Weights of a small GPT-style language model, trained from scratch on English Wikipedia: rotary positions.
MLP neurons of a small language model. Each row is named by its layer, matrix (up: input weights) and neuron, and shows model dimensions 64-159. Each number is 500 + 40 x the weight over its row's rms, rounded and kept within 0 to 999. Numbers have three digits each.
After each neuron's rows, "fires on" lists the tokens most often at its 100 highest values on Wikipedia text that the model never trained on.

L3.up328:450523542480556467523577513429467571552497462514520444505485487503496489510546499513469479532527508535469610563492518488491511412460470497579493508514554518515610435462505452417390523497469488477495509502457556494491484469550511480530463510486546532539514509429531479479489428487440593446
fires on: "-", "=", " of", ",", ":"

L11.up65:489461518479494554489534513490514541530581426584530459477477537541528450444590557472492492511450542478497456486509465499457503500444516544577544539399589514574447487476535486562463507484500506539516513449441584479506488411537525508485498541465516516558537463453562541516482479527543523447
fires on: ":", " |", " for", " in"

L3.up1036:420519472459511508575462501543465502509517558476560524503503534552534561510543418553503455600569494419425538413523528444512520515494443506508504523547543503471509439476490513445466445542476528578454438473511533497492537555515562505524527510418538535509552480508463494440510541523481551426
fires on: " /", " (", " in"

L3.up920:521493574541505573471560569543543515497534408489497432480510587532575436464504666432505509521561468517483499612478491498469550469450456553521485518500570494494501451573517506503516528499454519473498524452443489461475541483546477497517566452458546547474505469524528552500508557539484521480
fires on: " in", " series", " of", " on", " for", " director"

L5.up1366:448439544541470531575524488510512457506473527541559480472480526510524449433455587472454564459580444518482500403485445444499549471470468501574490580502546474566509524491532482535448481563512465524474519446456599458503443488532514505491503599468483501505495421472494479521460517490453556467
fires on: " |", " of", ":", " his", " their", " in"

L5.up1506:435600496491452491537519500497530440540444502495529542542459446495466571498508432499480522500574479541447477482539452498527507546509478524517553567601489513467488461473548509491535492483465548551559422534526535512536523578510541543527519517511540493491489511507449412477535447492493491491
fires on: " /", "2", "}", " in"

L3.up1448:445528487501491518558519493479563378495509542516531505560474529560547471487568480512508480506442530486527535499504448449523488564468456480609485533504525513501483439543462554441439483461503514585523444471520561446532487513481516530530601540486575488544494521490485494484490471446438490522
fires on: ":", " "

L11.up39:443457445512501498564517443579519462481456460423505536550469537438506529477557478479524493547498531493515529495475566563452512563491461487522544480518519450476509440415528528476469539511481493542444484485465568541359475542533565541554547471501561479529599482519511367441542530525477491615
fires on: " |", " ", "•"

L6.up202:459538488538529563566458510497459444429494521516464459479394547603631511469544486494465479514566554518539539524507449450490501488471525464530502466511510507524584481512440448450417472449515498507473463476470536505519420377468528593541472529509561459507520439514525577439523459483526487498
fires on: ":", " p", "+", " ", " a"

L11.up1034:402425505540465537555481491521501488459465458508511538600480561492539573486563536463511539555471570501515539505526479569532511531475462493558503544460511554520526491561484488461432496474520439538458472444460560508460561471512492524514577481469522490516529508529469472490506515417456458541
fires on: "20", " "

L3.up1313:450563414437472542539470480459530559569555450533468530503529460506534456449518500463486547548494534468446451559550527515480493505570497445510413503487487469560497594461520547524460531482505556510494454478504484547487477481514454526521526537501545472548553505488499438445558527552497459457
fires on: " who", " that", "We", " we", " which"

L5.up1489:453581436475514478470504533484486494508534493521545433505494504484494537541441484492468513526501512427496486548561517531481464489582508437476468545534500519539488588463529454504499512592492481598521453490463478510484493443525484475520520490422494525514532505401487486432592471489464502499
fires on: " which", " who", " (", " that", "ep"

L3.up806:438522446426502499476494515493500576539562465438481458517478490577470516505543515468531541519524515451459575504532543506438474508414517457488506488534608527570538481446551440469473448504458444472517490502469498520576506504575533531502492532445456552443553508430487501459504517573509545487
fires on: " c", " of", ":", "-", " to", " Vol"

L6.up1023:508561499475531488537494414471507520510543539520542492487467400509615548431544547537424470519514483499473544548549559434431447477496460467528495473505443502542503521476533414505425537434496525542574416459432485526484452474461421610516489518515524555517527541419466438472536505506562512497
fires on: " which", " that", " who", " sur", "acc"

L5.up652:470441596486515505486548472463482534569535423470480519526521516552439458521476538403478558530559517528498517528512521539464510483508438492520486469495550565507586512475562442496465539541474470530478502488471551565539463492492524492529511544475522522482576478446535474479501521555469471439
fires on: " of", " |", ":", ".", " It", " that"

L3.up1473:429534586520552526471528486428487562514576434455449444442497483543516504463514553461544482505580524515406446431486534508472498519450409401536517501568570548465512489497538526533488500575472473559539435484552548499493455497502507495490458483472516475459491473498520497508518492528427446435
fires on: " of", ":", " =", " into"

L6.up146:439502562496489544580518449505518462504504458533422451497583534495547555512523447488524417488523540468540514514512459554517534485512441498509486505525584545476515473477472511489483487505531463639481509456485500494428450468502551481514532508497525604538510504488497500483498511462450461503
fires on: " New", " South", ":", " North", " United", " National"

L3.up53:422523546498580509542465543545499526446475445527459493463438551533602519477490501455426468509548474521490520510484504472507565509519521525479458513501473547515538546535446449545431546490499473524510460468490465456510542420485426527541515518511560441555550507497545520439524380516449460483
fires on: " ", " GP"

L3.up1085:470604484485482513511485523479510546533508425527523475501509418540509523472517477492490525560528517505466490550564527573522477494504488485496486490524484500541587478461477467520464552582434459562453476488556492552402509518532521475497506534534491490518501566530509403484528488513432424449
fires on: " which", "or", " that", " to", " number", " they"

L6.up347:463520587419502518563514520518555531379462491531442440471490563501509483426585485537485503583512518503468514509523492510457489517454446447460434518467582552529452523498539441529486530520490461503497501484461475401457471478525477528541469479472527457553533500557491511428488406549411549486
fires on: " the", " of", " "

L5.up1532:493470529505510515538536481494519499479506402519499511461466498486444462514511492468485470515490465511519493445522493509522499476433450427541532511519552547494541452523519433513506519535455440492454466511390512485471410506519547460480520505503548457527502504471525400495491510552449466488
fires on: " |", ":"